From a checkpoint of a small transformer trained on Wikipedia: 5.59M parameters.
MLP neurons of a small language model. Each row is named by its layer, matrix (up: input weights) and neuron, and shows model dimensions 96-191. Each number is 200 + 30 x the weight over its row's rms, rounded and kept within 0 to 999.
After each neuron's rows, "fires on" lists the tokens most often at its 100 highest values on Wikipedia text that the model never trained on.

L4.up33,158,205,200,265,197,175,159,137,127,203,207,227,223,213,281,174,153,205,137,202,184,171,179,242,204,226,230,235,204,222,193,258,195,206,155,201,228,225,204,144,144,242,179,208,208,172,222,210,113,236,211,157,204,221,223,228,189,218,167,219,202,163,177,159,155,195,183,213,174,154,174,205,171,167,226,217,153,183,240,180,230,210,231,184,216,226,207,211,237,206,221,233,190,175,211,213
fires on: " s", " tem", " d", " sl", " Ab", " w"

L10.up52,175,185,212,188,207,177,147,210,221,207,220,178,191,206,219,206,205,238,159,203,176,204,233,188,183,192,202,227,197,160,174,237,218,239,204,198,209,176,183,218,166,190,203,203,216,183,293,185,221,239,167,195,195,166,187,174,165,219,185,218,169,169,226,264,190,252,221,247,199,214,198,228,160,228,261,166,208,122,196,190,186,178,206,205,197,203,237,212,186,203,216,201,190,166,169,220
fires on: "ar", "p", " Par", "t", "g"

L12.up259,229,209,185,194,173,203,206,181,209,166,204,169,187,242,225,175,252,231,260,185,168,207,227,251,207,168,219,214,225,237,209,153,213,203,247,194,162,172,204,189,209,216,186,207,215,202,209,168,165,257,184,195,198,237,218,168,212,177,202,171,189,181,176,221,161,224,157,230,262,202,200,227,214,183,188,172,175,206,238,214,192,162,221,240,178,234,236,218,236,206,200,202,172,151,162,251
fires on: " and", "7", " 197", "6", " |", "9"

L5.up283,126,183,203,166,227,216,180,213,181,160,205,206,215,201,239,160,172,200,190,204,266,203,164,197,189,230,208,223,231,219,180,174,222,213,201,202,188,181,221,187,212,193,258,196,224,157,238,210,208,237,215,232,151,197,157,269,217,182,193,214,218,179,213,234,176,168,228,176,259,209,207,217,184,135,208,172,180,250,162,276,173,123,205,263,214,172,156,188,220,225,180,206,170,209,190,185
fires on: "l", " also", " not", " in", "or"

L6.up212,218,217,184,186,225,245,200,167,186,255,205,192,205,236,193,207,215,212,170,205,228,171,186,198,152,254,193,206,212,209,196,190,197,150,291,178,199,177,214,181,227,184,193,189,221,188,203,149,137,245,182,189,183,249,209,210,159,208,195,234,208,180,221,176,151,215,192,257,147,161,206,198,192,212,161,163,219,233,198,216,250,189,269,230,210,201,248,225,155,230,269,250,168,166,241,222
fires on: " his", "|---|---|---|---", " the", "\"", "ing", "ersonal"

L3.up363,161,259,200,223,240,225,212,239,176,258,181,228,195,189,253,194,218,242,195,198,144,172,233,192,220,178,252,172,208,171,250,214,207,199,195,216,229,244,205,212,251,215,191,187,207,171,210,147,228,203,151,226,193,186,190,228,152,164,214,219,216,191,167,252,189,191,169,178,227,197,180,197,254,233,186,150,199,154,180,147,152,223,216,166,169,222,224,243,210,256,158,209,184,142,223,205
fires on: " of", "A", "ound", "-", "ater"

L5.up210,221,188,156,206,189,179,234,172,199,196,201,183,162,210,249,164,245,158,193,196,228,199,219,252,184,188,134,139,190,189,171,135,178,174,225,174,190,248,238,249,208,180,204,190,198,176,210,186,231,214,227,177,201,137,241,231,237,206,139,255,239,153,162,214,166,200,184,208,249,189,207,167,194,207,188,190,187,223,215,177,215,177,179,214,267,207,163,233,216,235,237,176,174,223,207,217
fires on: " R", "R"

L10.up187,150,223,174,160,185,184,197,145,239,182,204,188,244,198,177,185,195,210,225,205,247,175,216,227,225,168,242,237,188,156,161,222,216,192,208,202,206,182,173,196,161,213,193,159,190,158,192,211,170,213,197,227,247,230,181,217,204,243,220,205,217,231,217,240,194,204,183,216,172,163,229,185,154,179,167,233,161,224,182,239,240,205,164,162,151,227,194,173,174,223,207,192,161,219,262,213
fires on: " L"

L7.up270,243,159,145,202,248,258,152,238,154,213,175,261,195,170,201,181,153,205,181,194,124,228,204,226,211,180,218,162,155,174,267,190,182,240,194,162,160,162,199,161,201,207,241,161,163,206,216,145,195,165,183,198,225,174,181,197,184,237,258,219,269,202,197,201,264,231,208,168,230,191,187,209,168,200,166,179,251,207,235,201,187,263,175,220,230,241,192,240,228,243,218,210,242,187,173,227
fires on: "ot", "y", "-", "op", "er", "a"

L5.up44,162,190,238,233,211,189,175,220,246,239,204,184,215,177,203,230,157,196,174,179,172,211,260,236,178,175,182,239,180,172,201,199,206,162,256,210,160,164,219,201,229,209,190,205,165,217,165,230,209,201,175,279,234,247,174,176,281,269,198,244,225,225,150,183,233,241,231,137,200,154,204,193,199,179,198,206,200,158,179,208,242,208,184,169,206,170,161,251,201,126,178,189,171,175,185,199
fires on: ".", "-", "ph", ":"

L11.up361,190,202,257,243,204,194,149,160,237,251,162,238,178,131,214,190,185,174,216,169,236,218,190,239,228,162,287,252,171,204,218,204,168,207,199,185,165,173,219,181,215,185,246,173,198,168,173,224,217,277,204,210,210,206,199,192,165,203,220,246,198,149,189,223,165,195,207,234,146,222,178,182,187,145,161,235,180,145,220,166,210,191,204,197,233,216,195,207,185,206,196,124,173,233,146,218
fires on: "ly", "n", "ver"

L11.up121,196,217,197,210,170,240,163,185,192,155,188,216,218,209,220,215,219,238,199,231,197,223,166,192,182,207,202,172,166,186,199,210,174,280,190,182,174,227,223,217,188,204,269,239,204,184,246,207,173,221,206,169,232,176,193,193,171,225,214,172,173,193,230,188,152,190,184,176,198,194,224,204,130,194,218,202,234,181,184,184,263,223,186,230,153,152,225,196,189,232,201,168,238,203,183,149
fires on: "ax", "t", "on", "min", " |"

L12.up135,228,221,193,220,213,178,213,202,201,160,211,224,216,180,223,194,224,149,203,184,195,212,212,215,169,174,162,155,203,188,221,235,169,237,207,225,198,207,173,158,194,267,233,214,149,164,224,168,192,172,244,181,250,199,235,142,207,251,242,196,212,216,213,237,174,144,173,247,197,155,239,264,154,202,205,182,147,212,180,259,231,148,167,217,184,225,222,193,202,180,245,134,229,253,207,234
fires on: "r", "t", "on", "ing", "ver", "A"

L12.up381,193,209,205,198,187,226,231,182,229,154,274,197,183,190,241,169,255,199,183,150,173,189,217,186,215,176,142,214,182,237,137,178,211,261,231,178,200,203,184,210,213,266,200,235,184,127,239,203,214,195,159,190,188,206,242,205,170,180,196,231,183,247,181,228,170,189,212,258,162,192,248,223,171,198,242,175,252,204,210,200,209,193,194,184,227,183,165,230,195,189,161,206,215,199,191,187
fires on: "ing", "ed", "s", "ferred", " returned"

L10.up185,202,188,162,184,214,168,191,209,187,188,203,186,194,223,187,189,208,235,195,215,206,182,217,204,203,180,245,171,171,211,219,229,180,189,216,163,240,187,200,240,210,213,198,195,193,147,234,122,202,212,172,161,197,186,228,187,242,222,174,198,173,178,169,241,210,225,197,179,203,213,231,266,206,134,186,196,180,154,219,200,160,128,203,211,176,215,208,221,214,174,222,203,196,180,192,184
fires on: "6", "8", "9", "7", "5", "4"

L5.up201,192,174,165,206,177,206,188,202,193,193,184,227,160,212,242,151,170,205,193,209,242,241,123,205,179,198,220,156,184,262,207,190,166,181,167,184,143,163,244,167,160,146,172,196,151,181,162,208,233,239,180,193,218,236,194,207,251,243,204,151,188,235,252,202,196,211,160,111,193,271,219,222,165,168,250,220,258,251,256,192,200,203,192,207,210,240,185,175,206,256,194,232,225,193,227,175
fires on: "e", "es", "ages", "is", "om", " Ne"

L4.up131,174,201,169,232,212,165,237,209,236,170,200,219,252,147,204,229,92,188,236,194,186,161,167,178,181,223,203,226,136,154,184,208,165,227,216,202,162,260,191,204,216,185,210,176,258,222,202,198,242,201,215,242,184,191,203,126,192,224,177,175,201,184,134,223,213,243,251,260,202,215,167,205,174,198,203,226,199,175,199,184,294,195,196,203,205,172,211,253,185,166,227,195,200,147,190,233
fires on: ";", " |", " —;", " 3", " 1", ")."

L6.up106,191,235,179,197,165,214,171,244,142,212,193,175,216,169,238,213,202,186,236,158,210,190,206,234,171,161,204,248,262,241,196,210,220,178,210,197,178,197,189,179,171,221,148,170,148,185,210,219,180,216,269,214,226,189,198,190,205,181,155,237,171,189,258,232,187,194,199,194,208,204,185,184,215,196,213,170,203,223,237,240,153,197,271,194,200,162,191,183,199,231,238,218,138,205,222,206
fires on: " and", " of", "y", "e", "ant", " &"

L11.up224,191,159,215,175,234,192,201,237,221,198,225,192,219,185,222,157,233,170,181,196,194,211,125,252,137,189,276,207,193,194,228,246,236,225,193,83,192,173,175,182,204,192,243,214,169,166,234,195,203,189,181,199,206,187,165,201,189,224,161,201,191,239,192,239,235,178,183,205,187,250,210,179,215,196,163,172,192,230,278,234,173,163,167,175,178,226,212,195,218,156,204,238,216,225,214,224
fires on: " of", " as", " for", ":"

L11.up181,185,201,255,230,147,214,228,165,193,164,223,113,214,221,218,171,222,122,167,151,217,237,190,142,214,175,230,190,138,216,228,222,173,270,153,196,208,201,200,177,253,203,273,204,231,218,213,174,155,175,164,224,214,244,211,217,215,168,237,209,213,200,186,202,237,194,226,236,174,177,207,135,237,203,227,225,129,219,213,145,179,210,149,194,115,215,200,215,226,226,173,175,192,252,208,191
fires on: "ir", "or", "en", "l", " stud", "ud"

L10.up330,217,197,202,187,176,192,188,188,174,220,146,180,195,241,235,202,228,253,232,185,190,207,188,178,164,193,169,206,210,189,215,198,210,236,195,231,218,199,184,222,182,208,176,150,170,220,221,240,178,262,214,196,262,230,165,217,217,201,171,248,214,229,205,180,198,211,181,246,250,275,197,183,219,170,229,190,165,235,183,185,220,210,182,243,152,186,166,228,210,223,217,191,201,198,195,243
fires on: " s", "i", "o", "lo"

L11.up104,217,222,190,243,232,193,203,221,187,230,183,215,174,209,207,184,190,193,109,221,186,160,188,163,135,167,227,197,203,204,187,235,260,192,236,212,225,197,211,202,151,216,172,195,195,219,238,257,194,177,229,169,211,177,202,172,129,223,160,221,208,209,236,185,175,178,166,207,179,187,242,240,160,218,190,210,164,218,228,159,226,171,235,199,178,204,248,224,214,269,165,216,204,169,209,190
fires on: " W", " w", " S"

L3.up331,179,249,216,154,226,245,250,214,254,226,245,195,203,245,191,187,163,240,230,269,238,205,215,189,202,145,218,217,206,174,134,128,212,161,269,144,181,246,206,220,177,194,180,174,184,165,189,205,204,191,198,192,221,247,193,211,192,149,176,176,269,197,194,155,187,213,190,227,229,210,158,169,223,189,240,206,250,195,197,230,221,176,147,195,207,202,162,220,237,198,263,190,130,192,155,199
fires on: "ro", "ri", "ra", "ul", "he", "ail"

L12.up41,239,197,185,211,218,143,198,257,186,212,179,167,239,228,223,222,167,193,193,178,182,193,174,220,214,195,238,158,225,206,201,204,159,206,216,136,217,149,171,184,183,193,202,193,238,258,183,223,241,155,208,184,213,192,180,164,143,210,168,225,272,177,183,204,155,161,134,181,217,192,167,213,222,193,169,191,198,183,233,186,187,231,208,215,196,219,231,226,190,250,178,209,167,211,174,264
fires on: " "

L7.up254,194,234,219,215,158,170,227,194,198,200,191,219,172,175,225,202,198,229,192,182,186,161,193,146,200,212,209,165,225,213,146,195,147,199,198,224,207,195,191,161,190,183,165,206,191,136,191,184,205,141,253,186,210,198,186,263,217,236,192,192,208,219,127,215,258,205,232,204,218,283,225,207,191,181,212,189,198,207,125,190,285,159,276,202,208,196,268,156,232,167,228,195,197,197,208,236
fires on: "k", "ur", " k", "ock"

L3.up264,238,224,165,192,188,192,176,198,170,160,238,176,221,200,211,228,230,110,243,214,195,180,184,193,171,194,214,181,164,218,202,224,198,169,137,262,230,226,172,199,267,213,215,146,188,189,217,196,207,203,227,212,232,210,187,179,195,211,208,187,170,229,206,194,243,235,212,206,146,203,187,211,147,141,223,137,166,204,177,219,226,185,233,162,198,185,161,293,192,189,165,194,168,211,208,220
fires on: "==", "s", "s==", "ars", " ==", "ists"

L3.up220,243,223,189,210,241,215,185,213,211,161,260,164,197,166,167,178,168,157,180,160,219,224,189,198,156,208,168,207,203,209,145,224,206,214,181,147,210,205,171,294,211,252,267,183,178,204,194,191,176,174,184,179,210,189,194,215,187,245,227,187,196,188,161,180,177,161,223,221,178,182,240,200,190,203,183,216,248,181,147,187,154,163,279,184,225,224,193,215,143,165,175,211,202,213,193,149
fires on: " g", "os", " later", "verage"

L6.up287,162,204,203,231,218,210,211,239,186,174,209,206,192,223,195,214,226,184,164,105,192,197,188,177,207,211,225,139,168,217,213,214,153,209,170,217,180,220,237,201,184,202,171,275,171,242,234,211,286,184,255,218,187,170,169,179,223,233,186,205,231,223,200,187,226,174,224,188,193,216,207,135,174,218,202,155,183,240,182,173,206,228,210,183,227,214,171,153,239,196,180,198,189,145,166,167
fires on: "it", "ace", "ay", "ady", "ar"

L7.up319,187,240,181,239,171,201,182,150,218,219,168,191,208,166,209,184,238,202,187,201,144,116,167,274,205,209,187,218,195,217,160,160,172,165,186,204,217,196,227,224,217,197,167,207,158,173,194,142,204,186,201,270,194,243,217,233,219,162,185,155,177,215,160,249,192,224,224,205,190,206,179,229,199,172,258,161,150,277,200,191,182,188,149,193,171,194,202,218,246,165,237,204,192,213,189,220
fires on: " ch", "es", "Ch", "ch", " bel", "ing"

L6.up247,200,196,207,231,174,229,128,206,246,185,163,199,200,223,186,125,199,179,195,190,213,233,205,225,209,232,187,163,153,182,197,201,216,199,175,143,174,193,202,185,177,210,217,213,211,179,179,181,163,212,184,170,162,126,169,237,230,195,212,228,193,197,160,189,217,197,218,198,270,236,259,232,186,209,207,171,243,286,129,210,188,263,217,206,229,221,188,229,228,159,190,215,228,159,200,186
fires on: " j", "or", "ly", "j", "er", "y"

L7.up155,191,213,192,239,195,212,190,194,268,193,199,209,204,219,160,214,209,240,247,244,223,209,233,151,225,193,132,140,241,199,178,188,182,208,131,193,228,246,225,232,234,233,185,213,189,217,226,189,260,125,196,183,227,209,166,174,190,212,193,200,191,159,201,223,220,220,204,194,197,225,109,218,144,194,176,201,179,212,173,233,226,197,184,213,216,206,179,195,222,213,225,245,194,238,128,218
fires on: "id", "it", "ing", "ul", "ect"

L3.up218,196,221,123,213,238,222,197,166,138,197,232,248,179,246,220,163,202,188,215,186,264,189,189,249,224,222,146,190,243,169,224,173,213,192,196,252,220,242,172,199,189,184,222,203,139,245,178,166,238,190,213,175,230,153,215,213,193,206,162,184,235,162,253,222,203,220,225,194,212,182,258,199,176,197,238,187,181,172,190,234,174,206,232,203,213,199,232,217,137,168,242,208,178,210,207,184
fires on: " are", " R", " is", " r", " began"

L12.up79,231,175,174,176,268,180,165,195,201,171,168,191,187,210,152,169,217,204,207,216,174,130,165,206,205,238,220,197,218,204,228,206,203,216,161,202,223,176,162,192,205,212,213,172,196,226,222,172,256,203,198,253,209,227,211,175,180,196,149,245,171,251,204,181,253,230,226,174,160,271,267,188,203,192,261,245,228,202,166,230,195,186,185,192,207,186,176,200,152,137,155,223,158,216,180,194
fires on: "==", " and", "===", "adio", "\n"

L12.up353,246,179,229,160,178,243,127,261,178,216,161,232,210,171,199,175,205,169,228,224,231,148,124,175,210,247,203,221,224,207,186,193,254,227,201,221,167,222,192,175,189,212,301,214,191,181,201,196,163,190,242,204,141,190,162,185,219,172,156,229,202,208,211,198,224,235,198,194,201,282,212,210,224,180,202,169,212,201,225,237,157,173,170,259,143,185,218,221,199,165,185,198,180,172,172,241
fires on: "\n"

L11.up61,169,198,139,199,191,168,225,175,173,207,209,163,247,160,193,143,236,165,190,175,196,163,191,138,214,216,220,211,185,172,182,181,214,210,204,242,187,253,192,200,176,204,210,159,165,188,243,155,172,213,211,190,158,174,209,255,246,220,227,223,228,179,261,230,185,257,174,247,168,177,197,225,145,201,235,214,143,177,166,201,221,181,203,244,195,231,182,229,260,200,240,165,234,242,208,219
fires on: "ic", " the", "A", "on"

L10.up6,230,227,212,183,199,182,225,202,159,183,207,128,163,226,178,179,155,145,172,196,245,191,174,172,208,199,188,206,190,261,175,238,225,207,218,219,220,162,210,199,239,196,296,181,232,204,227,191,275,220,209,221,237,208,156,242,218,221,180,225,201,240,157,250,153,224,178,198,249,222,199,174,170,199,202,216,253,212,174,181,169,175,241,200,201,191,200,196,233,211,256,227,210,202,157,168
fires on: " g"

L7.up15,216,163,228,265,248,184,199,191,198,104,187,207,203,209,167,175,248,220,171,234,236,159,245,219,195,180,192,234,191,203,216,211,217,218,156,188,197,188,165,160,187,239,215,178,191,206,192,177,198,183,172,228,177,212,156,239,254,197,201,189,216,210,181,200,149,211,151,213,194,167,173,148,153,206,207,180,157,212,180,186,187,235,221,198,203,196,168,223,235,209,143,206,205,168,197,206
fires on: " ==", " ex", "ele", " al", "n"

L11.up43,209,173,196,181,227,214,222,208,169,210,175,195,246,126,198,203,223,221,158,158,213,168,197,234,176,183,191,206,196,146,199,207,218,182,253,234,240,167,200,207,203,221,182,183,155,231,231,182,197,248,192,254,233,275,128,177,190,282,224,145,173,229,158,194,150,162,186,189,175,199,251,209,193,154,202,218,215,209,213,199,232,190,215,189,177,227,220,241,149,224,197,200,168,217,162,261
fires on: "a", "o", " a", "e", "cc", "l"

L12.up336,164,183,244,208,238,155,191,230,149,209,215,171,232,227,205,174,236,224,239,164,179,198,142,165,198,248,170,183,157,178,177,195,206,180,218,178,259,232,207,131,224,190,238,178,215,210,188,151,208,205,185,227,250,179,169,215,237,197,182,188,177,174,236,244,168,200,172,181,232,160,125,218,193,203,197,205,138,215,229,222,216,249,193,173,154,200,194,220,201,143,218,199,155,223,209,217
fires on: "l", " fl", " bl", "n", " R"

L4.up343,186,217,178,209,233,198,269,195,219,192,221,196,213,207,233,165,176,205,203,255,208,225,225,199,223,175,172,211,217,198,191,193,165,223,215,183,220,191,274,159,184,207,182,203,200,160,266,201,239,222,185,147,158,124,159,218,193,166,188,205,220,247,179,254,229,197,186,161,129,179,243,217,202,180,189,231,185,251,226,170,211,245,278,248,210,205,194,240,154,188,198,158,190,182,216,219
fires on: "ast", "able", "at", "ed", "ent", "ited"

L4.up218,217,207,247,192,231,220,252,203,193,152,236,160,237,206,201,210,176,196,230,203,154,214,205,241,192,196,197,195,172,174,179,214,230,188,236,247,217,229,158,199,230,254,215,244,161,194,235,234,221,184,191,238,189,150,194,225,194,251,280,195,211,195,211,212,184,160,234,174,199,193,192,153,223,190,196,204,256,213,151,217,213,108,145,172,188,198,219,251,225,210,183,197,122,200,172,147
fires on: "le", " more", "ed", "itz", " le"

L4.up156,214,207,194,203,125,176,220,159,241,209,208,192,163,261,212,197,215,170,209,185,178,184,180,238,127,207,177,182,199,184,162,209,196,203,203,201,169,187,243,236,195,191,186,172,246,193,228,180,182,222,191,231,215,244,180,214,189,281,220,248,185,248,159,219,210,161,282,200,267,209,247,206,197,198,202,180,194,246,191,205,191,205,159,144,261,198,225,218,195,235,205,243,165,168,205,219
fires on: "ig", "og", "id", "ke", "k"

L6.up146,209,266,243,235,200,193,220,184,145,196,200,223,191,194,282,185,232,209,203,195,217,204,139,206,234,173,209,194,171,183,161,239,193,199,209,183,242,196,167,208,201,239,199,157,202,171,210,226,243,153,160,217,215,226,198,175,162,186,163,200,176,204,233,241,171,214,130,202,147,167,209,225,216,231,175,241,191,202,192,179,273,237,145,158,243,192,181,212,175,198,227,211,195,210,189,184
fires on: "n", "p", " An", "ol", " Pl", " R"

L5.up224,198,214,220,227,203,156,233,136,217,231,251,207,207,210,228,129,176,231,171,182,258,238,169,159,216,158,131,190,190,164,214,160,251,217,213,159,207,168,205,212,205,169,192,197,200,217,226,186,211,193,199,199,184,225,256,181,151,210,183,209,210,188,182,218,224,216,195,201,163,179,239,156,182,163,213,223,232,170,165,179,214,222,245,237,216,191,211,200,206,120,217,187,181,275,239,220
fires on: "ed", " 2", "w"

L7.up342,185,197,208,152,240,217,258,162,254,217,204,217,202,232,228,183,163,192,211,213,221,181,165,163,225,224,163,218,168,188,153,153,219,210,197,171,186,212,247,230,172,217,192,231,140,212,160,237,157,238,213,246,210,202,146,186,174,208,186,163,227,145,207,212,224,219,217,231,237,254,265,171,135,199,181,223,145,241,183,165,175,220,178,207,244,214,233,196,174,187,209,170,178,231,196,172
fires on: "ur", "ro", "or", "ut", "he", "ried"

L7.up257,202,225,156,211,173,150,202,235,157,215,182,181,208,171,273,173,182,173,213,170,143,212,210,207,244,185,226,170,171,169,184,146,221,184,212,156,149,273,226,157,191,236,170,224,191,191,200,152,217,185,256,166,199,207,176,209,157,231,237,218,187,205,196,217,190,218,158,200,159,152,194,172,246,191,207,188,142,221,230,256,205,252,196,163,194,193,173,212,247,219,198,194,188,182,228,181
fires on: "-", " a", " of", "e", "or"

L7.up195,186,242,194,242,209,220,222,197,156,177,212,162,231,192,213,176,165,217,198,167,238,177,187,244,200,270,205,198,215,220,205,212,248,223,174,249,231,198,261,211,164,185,241,202,179,201,161,195,230,181,204,226,248,186,225,218,174,220,245,213,189,170,237,211,222,160,208,186,235,219,178,207,221,142,162,173,168,196,168,176,193,186,213,191,214,158,141,228,208,205,229,203,195,217,163,236
fires on: " also", " not", "ly", "et", "ic", " of"

L12.up23,193,192,184,190,214,218,169,173,205,151,217,168,220,241,228,238,167,159,186,214,185,159,229,211,206,252,205,237,184,205,242,211,172,219,242,135,178,225,163,255,184,167,199,213,210,241,199,215,163,255,181,184,165,176,202,207,230,191,178,220,202,164,223,220,219,238,198,201,223,209,186,235,147,243,184,225,230,196,246,194,259,157,150,214,187,220,222,207,178,212,171,240,220,213,181,222
fires on: " |", ".", ":", "'", "′"

L3.up168,230,192,238,204,216,155,193,180,203,220,210,227,253,246,193,194,237,247,159,164,265,198,160,186,161,207,188,176,239,188,172,116,203,194,188,179,183,249,176,201,195,202,205,191,229,220,279,193,236,229,157,218,174,195,211,252,198,274,208,202,212,190,185,180,213,146,224,172,219,197,225,179,174,160,213,199,220,182,166,182,185,187,192,228,200,231,140,191,178,206,194,162,239,194,186,214
fires on: "w", " so", " (w", " Sw", " w"

L5.up188,213,171,222,183,184,172,138,232,210,239,176,213,266,222,219,171,156,213,214,208,197,206,182,229,235,209,204,216,176,201,189,184,213,207,201,181,140,179,189,197,208,258,205,169,190,150,194,195,220,237,282,197,167,189,178,200,213,206,147,190,244,162,247,219,108,190,178,228,207,133,207,237,185,215,195,245,156,167,193,238,211,181,139,203,201,142,241,209,201,207,182,154,160,183,218,186
fires on: "f", "ar", "n", "as", "if", "inc"

L11.up242,205,200,221,176,226,235,210,212,260,244,186,162,192,220,259,176,178,181,234,199,147,202,141,171,179,206,224,170,240,235,201,250,177,204,185,151,132,246,191,186,235,165,202,169,171,181,239,152,240,220,284,181,131,237,186,251,172,233,206,204,134,210,243,251,172,208,224,214,201,232,175,180,169,180,171,234,204,218,209,211,142,164,182,145,230,225,215,237,162,200,208,233,205,197,197,235
fires on: " f", " Port", " St", "andidate", "eat", "ent"

L10.up178,217,150,220,181,167,192,242,207,197,234,194,194,212,225,194,241,170,250,238,176,247,178,242,218,219,177,205,96,185,154,210,201,180,197,238,159,187,189,178,216,146,186,222,203,217,224,175,207,264,208,233,179,227,236,140,181,243,218,231,196,220,190,228,194,172,182,175,239,173,138,134,199,216,177,250,232,197,215,191,188,182,190,227,200,224,230,238,179,187,189,219,243,214,184,188,213
fires on: " ", "A", " sy", "os", " (A"

L4.up75,164,205,216,172,169,180,166,181,233,270,193,226,184,160,194,192,179,223,225,236,201,209,167,208,228,193,192,218,172,199,149,150,210,223,203,169,250,199,186,182,197,229,152,236,155,183,238,131,211,268,162,172,155,233,216,222,141,183,215,215,206,236,171,207,200,192,196,170,211,267,138,179,229,281,190,201,220,200,206,172,185,190,195,230,192,219,249,226,147,227,197,182,212,239,194,204
fires on: "h", "k", " one", "ak", "ah"

L3.up374,145,182,178,109,228,177,200,123,178,198,171,231,173,197,235,213,198,223,200,262,175,193,217,211,249,261,150,243,197,224,215,201,190,246,207,159,244,187,186,199,184,151,238,220,146,194,226,159,217,221,200,171,203,205,170,186,218,164,185,181,243,175,252,224,202,212,164,216,255,245,231,205,217,269,262,245,239,177,172,204,210,177,174,192,226,208,218,236,220,158,191,190,165,210,236,175
fires on: "c", "ol", " For", " U", "ic", " Is"

L3.up52,189,211,188,177,206,170,228,147,244,151,218,170,176,239,173,175,218,244,197,258,208,172,209,173,193,146,220,233,243,211,192,144,211,172,178,211,250,141,156,183,177,177,209,213,192,206,197,135,199,178,201,177,149,262,197,146,194,174,152,219,235,221,168,173,166,162,207,262,235,223,177,174,179,196,234,227,247,175,203,181,192,276,280,196,235,161,217,207,184,190,236,152,190,244,218,139
fires on: " Med", " For", "om", "rom", "ed"

L12.up52,194,186,188,171,238,203,205,221,183,160,207,167,211,192,168,163,170,209,199,288,166,196,246,215,229,163,167,153,206,246,163,173,197,179,215,133,208,228,162,161,222,191,204,240,189,184,198,228,217,201,132,253,177,237,232,176,236,233,174,164,144,232,214,220,242,214,200,190,158,217,174,175,255,230,193,180,216,216,206,177,262,179,222,207,217,261,211,263,184,175,235,229,206,199,172,237
fires on: " d", ":", " A", " D", " an"

L6.up175,213,255,199,230,205,190,215,270,180,203,209,229,218,91,167,160,199,183,191,211,240,234,182,178,248,177,243,119,166,192,192,217,204,213,157,148,167,196,181,153,206,161,172,184,176,221,191,189,232,172,203,204,155,227,239,204,220,251,190,204,184,213,235,185,224,245,190,213,145,190,219,155,210,209,234,197,183,271,199,264,209,226,166,196,214,204,189,180,211,210,258,186,209,190,230,189
fires on: "ag", "e", "age", "able", "is", "'"

L10.up195,234,233,188,174,155,203,199,183,177,222,180,193,214,231,233,190,201,247,181,198,250,203,185,226,253,187,200,248,229,197,233,220,202,234,205,187,257,198,179,154,218,196,134,249,191,213,215,215,229,183,191,239,178,210,190,192,182,195,240,211,231,173,263,149,187,190,192,190,222,155,215,191,128,200,210,211,133,200,218,222,230,226,214,133,191,203,188,235,200,212,213,158,225,194,239,223
fires on: "in", "is", " L", "s"

L4.up301,191,168,218,170,255,172,252,204,180,268,157,247,153,183,186,199,162,182,223,251,238,211,194,227,228,173,171,215,167,239,157,148,181,209,200,210,170,171,216,147,171,202,217,159,170,169,230,160,221,216,165,198,197,213,188,179,191,193,200,243,262,193,164,208,195,163,189,191,192,181,193,200,182,127,187,286,236,216,201,209,174,177,195,220,177,177,258,206,205,199,186,210,232,218,202,161
fires on: "f", "off", "ight", "ot", "o", "ff"